{
  "num_hidden_layers": 10,
  "qk_norm": false,
  "attn_scale": 0.125,
  "tie_word_embeddings": false,
  "max_seq_len": 1024
}
MLP neurons of a small language model. Each row is named by its layer, matrix (gate and up: input weights; down: output weights) and neuron, and shows model dimensions 32-287. Each number is 500 + 40 x the weight over its row's rms, rounded and kept within 0 to 999. Numbers have three digits each. A neuron's up and down rows have the sign that makes its largest values positive.
Before each neuron's rows, "fires on" lists the tokens most often at its 100 highest values on Wikipedia text that the model never trained on.

fires on: " |", " the"
L4.gate148:548518424513500504557501494479526503479449470440546467547447449456490502568525531580408509479503496505484487500488431517456445531509549438506515490475570485500534462511498443556478516490499449510525455512457595544525497479534477465549524503480511499491513533454454559514523475495471450514503521443549508457454448494564556441541463496438580502539459530552492394493467525512544445483473548427426536489491548455507538464520480421518406484537450524507611536496521482485553511494441533594455500511486495526477536548540529498520460470626467493519447508496503482517508528565492441528438418359483521521473507502533541498517459489474455478512536481450488452551534514519504452517483509461513493561448379497544469495473493481478452491487407531453494513532471468548466509533522497
L4.up148:591514535490457547488475465534449418448447499539576545494445440509523564523500565545391545543545451560512442443474521503499486475448525540499469494461468469509478496520484531474518511518542519495449516444479491534412533530440499443571529546454458503473488470428480544519511535482466500516529468515488469463434615516493513523509502461482478489416462484500520459512475544539415459451471535421541562488479499547520456495443464546518399575481481517474487473461573499451522509509441476552484541494464489518541538512619460545492505547501427523508536472437495477516518581536517429459508444487536575511409560492568529567524493461538488439508550495526504503525534512573451546561577469584473497517471542529502512469364530538529474484519516537483530440475468518530504445439495419
L4.down148:493514489515499515461545455490489510511512530496579514529528475521497521489480469401497535473521486446474586519496502460534490518530487449497439477455538441459577498512549486543455460477571518449549469516483533546491535417452490483524469501499435470497487457513490482550521422567474514484555493515552570473451485525477490531492520624501526516502489480524582469519423542582434448520539518503463462590531566432437521497490488537482474524535488508450542550517556526469442500519470440523542482442445451475499528473448539544550540490553475535472560502532492494574494472499505495529498402534468429562491442489460490611616472388495516469556520496561475548500512490556516512449436490521575490553531466528449532534492618476490481459495478482538465463458489447438521454479472400

fires on: " in", "rag", " |"
L3.gate216:513517462495490529498512475510544520543486526451525505518478510465510517484582474508453520503516511472540442458469559482446501500538530500556531546533505559480571425528487495515410494579470403487448487504488458514486522508439458585485513488581425456454460499404505565510509515438504517533480528469461553510473480492549595490535511528450493529491466481427475495513509399492469516506503456516528512468484408446561540476470524467524451444525517456544491484501464525425461448451574433515450460444490477524508555463550495516474505495472519521454493482402465512489483476489494455541506534495464494484503519448487490505416486491501498454488550491518499418454467463475518527493473534472606500514550433529466560541494514482520569507548498493442483513488461463550491545523489527
L3.up216:541510471518507524518500473502490550474522446480510469485442451521474429513397498459529421476466432509541486508419501580547515550480602497455474554525469553422549465467493608488428546551475486536494484478456494474474539483412425503516513527532572484552484498419560550521489522467465501463467442538479433496593521439475564534516528488454541538573552508482453473514523529487504570625525424437473477456538473440486557523494493501484505498552544484581459521448482573518491524521481432455549436472469537474482539469504507516542505535413489500495565484466493566565541461435484495514504427464476604535544486585529563474552508580470481522411491497441472495489526503461560519478477549461487492547484517497497421525496500543516547543542524495486441469546474486424501517549454482
L3.down216:481574436488500522453439406507511545527534480469485451519473523483374504474487464474444472483459479525552475424485564519488435561526546421508582508482494501550480491530551529578477470522496504454495539506463494489527495467495498535485572482570479544495555468477513515550448453491480443406494533487473490553492546521498493551506555552536495474502499478551510475455469510639523477496484456518475550477513608456437518603497501546548441475432556489539493461417555456452559535526435514510512512520487532478444509473460497532479443471490545460513429509504536431637549509546476520532507530456489509509488474449477550570494579528444497546512496422564429425506454514543492482510464514562493475472520554531560438517540504464400511500515482477502564550510525458462466477541475431

fires on: " a", " the", " he", " they", " we"
L3.gate1256:470416480526561487456470568523501490543455449483503576569499506494502582396528489523458492430522507518501555495574436490468453525539490481541518448465501542528526515480491489485517486460498474465453519454507550525570365471495473538537439480501471508480521480463536373473483487510508505442476458519529529540496488512436501423534518512523470589570440565519419496547495535577549536530543467410470498497515545477489569482495486458572501483466524492588433486533470586475453492516487483522517480577493500488501462510513494516430480491520409565573448546460523465505498572525585493476504571512494481479484495519438520520561559463465506466519533470447542491548549521520569504546503492491464472560434505528600459514521557490498530559514527536477512468502520531471481548525482528
L3.up1256:546514482506412561459569512546471471556500537402474527513508488491462466533504539583430477468571488505492502450425504495480483491499575525503459428492495450518434451485543489488516475513481554490447542554485530512444497516438484474499492501525484538471480486485476496468496482500552481458489500510526517493521535529529564542476441489560535500511521444474490457463492503484481512524547474433466435437508528458502462479503498512515463501491532445486553493507538507559476535515528494502464490530511579512436489521503478494506580519464546482539501568449522489460417557544433400471522497518496504503581541413537465501515506518506557543575527483449512439499453446481509558564572502409401498488489496534486411441533551522541518543506485478519499524526512535470484504506562404
L3.down1256:519532520559492521528587500458468488511462549465473542575505420497416507497525507536483543495527473562508473534525529505491549543507432459512565574535507536441508525486484521488485488532553506552410563437562451551461473485523511491487553456530508510485485490509567501427541430502506447499481613460508495561451543538427460515611556496507476484515475567461510493427474469444444482523489477448496442493475504441451456520519536510532519444469421547521470427495509423458512520467468509585456487482519522535496487416510489539456548557484496512520505494459492548516538509491501546456431527592507521571569505542419500512504539522474602576482500505515510504525516513510508512565514500517477479503486512522442517449437460498460460515512459534618467438464500521466528426459458508

fires on: " the", " a", " he", " they", " it"
L3.gate209:521533525543514507572579577438502492505460504441503496565569415448531568384535516499451470424533492455493476474495526518515525517588488517536509467476502519515577467493463543512504452478519546516454498503484504543437454470473530527504491511512404433510518515497538504477497505547508498426478527495530443509494501501490523518548515492528468530535486492549452521509443468526429527465565432434498460536489531496513485403529510604574482416524530474480458450489472493432456511483446513548487459547565474491484539521480521490429556506559404501596525528501463434450475553530564491473475523525541492496520496542458484502537466473403505494437482491570525547552501475547488528494504509532527454468448543531481505516419477446511486507405549483503525448506457594542502528454482506
L3.up209:498465539555480603521586605454408508478470480538435542453487493477461529486574557516488574460539442454407550529482514479505493499494409472511462422492531486569514573509502532518452483513504503467438522528454452463464542495523540536512526519441464553501489479480547504534490496495477509489584437479526408488567517528542523586476446494516557515569510473506514477460417511599429443512513508435517475517546486494549515508498534485487537437528507491455446459473454475503560551552467445465496527485477527495498520552559499487491517513493545465555476497493451440457415565469535479496557521443473483464511504504457412542481574512532505490524582574502473507483558451457518557526492435438450465508480463516488553561453595476473524466551490490475615511495501450494520471429490475
L3.down209:466483584466493469487531529522481509497530459441507543534544485480619503471524448455427463374532488460428510445529519558525471514542473522422517472466469472541555498553568504481521442548485524551490488522519572496487512407498496565502465507496496529488557482484445455593492531468500432485537536491469458509502527510498460512520422514608445522450495544480575582505386515526439431549554532454549527502548475504499490483499456540455559464411479502506491446450495538437515615509549458517512501515459539511523450447434540636517505523430494526535441425502524493487443510477531519532516511456524492525541525606465493456507453507484471456541469485427512560473529475482504502539533482514494456501508535534521501550440531478472484510405469512495530490483549467498457526484533501

fires on: " the", " of", " in", " a", " to"
L4.gate605:485434537540436445453534491490483424561465496504492519556537487507581425412489502470515489484416467535470521504496502496464440538518492475440520511489497561502539533510472490426558569525533482561502520465467426557514435448519488491570535455471438475507528417510449550486514561450451497488486484472505462534428480490424526534466459442541532591483436540519433520600467493520481553555480449455477554451498511483473504524545548561489560474491575522478471507516505465463522510482486627424477573534484499512460510469562497428491524379553436439514533488472515469561475532535541624485512520470510529583470527408512449537545525531427474529477527426491517461498516462523598580508489477478488453493558500503542546471548475506483511502519474555538510535475499493504530480518517556
L4.up605:520486430523464501547544555564525548489462470464552514490539476436521496474480578462516539573491472451451504498528404506490466514548511497497498389417562483497536485437504486491482550539529529478533517492484533476473490469516525556474482431427467569522532422469526555471498569532442455421506557543513497514527461568487482583544473530550494494511456609457480515540459475511475484528510365466494433441517475511506512469491456519521520415570525553540546554427525547515556480537480462490545511523440488495438522522561511507536521495497470495455485530492492512515486474487534583530563518526410536534509593559417468484495492545497453442497436463524487473547508530638536483450475533540518485474522484499494485493481544521507507482497507495554432493548500460487412549541455460
L4.down605:524448529542497456542515538411444487481486559509443515478446545580560481411508414464522535488461441553527488499520433522484429542601535543448516504490481504471555477470533424503550485517500541471442515570514457559454512564549521509529491462507488545496498465445502548576494500509515528540448475482530495532458584528535561473474573507529514553437510457484471532490462378410542571548535534457530518514508482478482534541484452503482543492557485530450512463464581458449522475525571520488514498547462574481558441453473458475477485425583478523504485458403480479539470475538461501462495514495556564463464527432492465492563496484376451410519476515512516505502540462591471460469513515520490465499594520514560530446456465566530442545481485504522468523461534487425478474501520508

fires on: " in", " of", "in", "en", "az", " |"
L3.gate1342:553490487581507444536481538536528483461511474510477410435455453478498520534449485548449476508481533555551494512531470532471501535563463488506586495522593487470491441470484550600456541529469465534508473498531507451543501532480468528466544520407512462494455500493519517484545516483542571513535461454427551559433460509623511487560489464357475527531515532436500474506520407482508522494496437512475469520506449413521516477499417509511516471478542578480507531452551511492547573546538478542489487499512538456474509504578560559536540395497527495524529483516519549521507472461499509462530538433504458521515462539463498522451486484461500485461471504495520544527545548565504529452502483500512484530514447536496491537462515475442529481506490501426501513555480488587488468477443504
L3.up1342:492493539523496459468501473555502495602502541457516525429561459512467511557480495539514528544534543545540429527572508622485436508504488431501525448433500575534457449477497586534533472563542493503483503484494459454562528435426459540497529568505506497478523496485482610491460486517491569418499427517525543583520554493516509546507566537471481496495439531490507546504515477440474471500429493541455501499570516502488534571541547496516443460489472526438496474491525556466445484451487500567484436501495536543533485491488477497518506477474536486516540446492518523408509523508427471482514555483569494525490503464511547546489516497542516511473576495554508553479497564532472553500511486517529528500456543524450457491442496433554539550549485487512481459471483535576472514493493452
L3.down1342:571460535517483421542446518367554430531510459487483409432459502499445539537565523517498404484475517486553540419503502572480459433535510456521538484509425488471574498527475456542539487572522471451507469557533510489501493454524462549526534517528466449569466537491476494508454527429536498473490482525555537527445506542509486562493461548354525464499490479580548511541484511558506507479396440485555424448451480519476469476538457463551521496439454472473530515449521492546513503514514484493479491509521482456488515492444538493533447433530450456417483548514512481540485541587546468451470439541532482468473476505519501528546570522508507574577485443441521396527521458527495499438484567526507462469512507505510454495527485557504565499496528536501504488591557485584447465484484547

fires on: " |", " of", " 4,", " 5,"
L3.gate76:512571565549476555536524531528492508470476579527541434476518543465527539523554458571414519474492531518543427512513512432429491513510526530509547491509486423513433455454489513524500580542529533459478503500454508559520480532552483475480532587486503535502473534480513497487488557573530484522499530484506435526507551488426545598520457530521492506483466465534567469447438511439487557539514528469492449503552524506495548495508461547495451503570542504586484486495496479539621494501480443532436491491501527470496564522497526562530534517490533483558519482504545523500437531524512480504518533537461509499508513482522512490486453488485553456511528569472458457590552493471503587538436472507521517424532424508516456480425524514489501479564400503514525471467559491523476522500488508
L3.up76:494456522496477592546445584502438545497520471529557503472499505501533559398531562537492408435507470457496464556594562478474501573523560490495502455536510594501424520474440490482555529423546548510390577525515519482527521441530466479469451493459456514476462581518547486505483529528524546466439472539489449539529528478393529547510557535408504444482475464489537499526486459518528468549560551470468504447539500510441491543528507445488520480550515516506555457471506536526567501533501451532470541513469552438489491462504500498474575530513415470503485481478524470497549569576518506470502472508497481518479479496519583520505517531509538470528515557424508483591500541501521526480570570474549540441457512516512433425560487495474515506520481549539443467441516452507510507571547484
L3.down76:486443506465471527498462493445515480490518462512509414489531480485551483503493574442487468438481528516532534522528541613488519458517500524564534427485497474469531549447507480608509545489503535490531488457481502507480498487514496469494480529545480606518528524488508496561515509431477513429510533491498454562494516444477461538534493596570563452441475462532514500504476552600483426468511563469474410548539511600520403495538515480554486501455477511497502491503489534430622519520458465513467517444484504477487541543509450535473502552525438424418505452578557464451555526552533473465440479576439558494475504389443472414462517471582475460484507544483475501538500487465482480521516462516542574434438512546491513447522474439502550517506508518505569427459463516519451447481550521

fires on: " the", " a", " more", " no"
L4.gate456:537449537538477598546522487545439477478537538475439487486462457549543467466497532489489522438495513460476582464506512571537490515512514515464472531449490466492590460590551537477520479469582587518473523541517522435477486504517534501501477456461455547540575499487509419488514537513522495416553432506516544616449522557472517536509488537546502463529482508494520482468437484534534476498522435451549516451434488523457493513508542491535530446490513411449488439544468496524520520410465544524509487481533523530465531475500533445498491509500472481584566495536552451500482544471589452490470532444499463470498471505411488469541448543488487435408495477547498432484511490553544517529562522479451472483488454571582491463526533413520520593466511502424454460477520491464434509449469494
L4.up456:448557496579563433520526522576485516555532555554525510487507541465460547494573503493521533488491455476495427548512466464486491462479513491552526518600488419498572493554571474526439463447525447520516477446459502423424566493501530522533520556349472542559495514482504482497522494560478502582523521474531501464590518450576478478496561519462512480420448496506534446442430571466485494444479546476493454486437472491495515553474529511554509530515490544467539591474401569529523484498421502504545498476529501511506511485546492522527477479442450487493505601458440557495472448501417525498554483444527503465491465505520485426467440517492537476518553499500479520557487466541417525501485405550536507443475563518504524538477498439531503460500622442531497526446468510518450449548516499
L4.down456:527512503483466505536587500481456536508547479497532559534528557430507524485516478486495496455480445460468461457514456452494501475493499499543601463462475435472511509488462451530505503459523518570494557528420496472484601579494532544486505457432489537519452541447483533502534483483477443425435452499509486535521539462493478483464456472543479503531533541471481515502377485505495554510530513504506528483544514528558511467447578484436540545490542495582523491518499530521485594472499533490544509493461526545516455473412467550441536429458533456506447463535550481429518528517490490586498502492448505482541447591508522401503457557593520568538540448520492547467577526451547453425514490475517522534462523469404481547503465475535514490482531517503512557516519526548440512450547444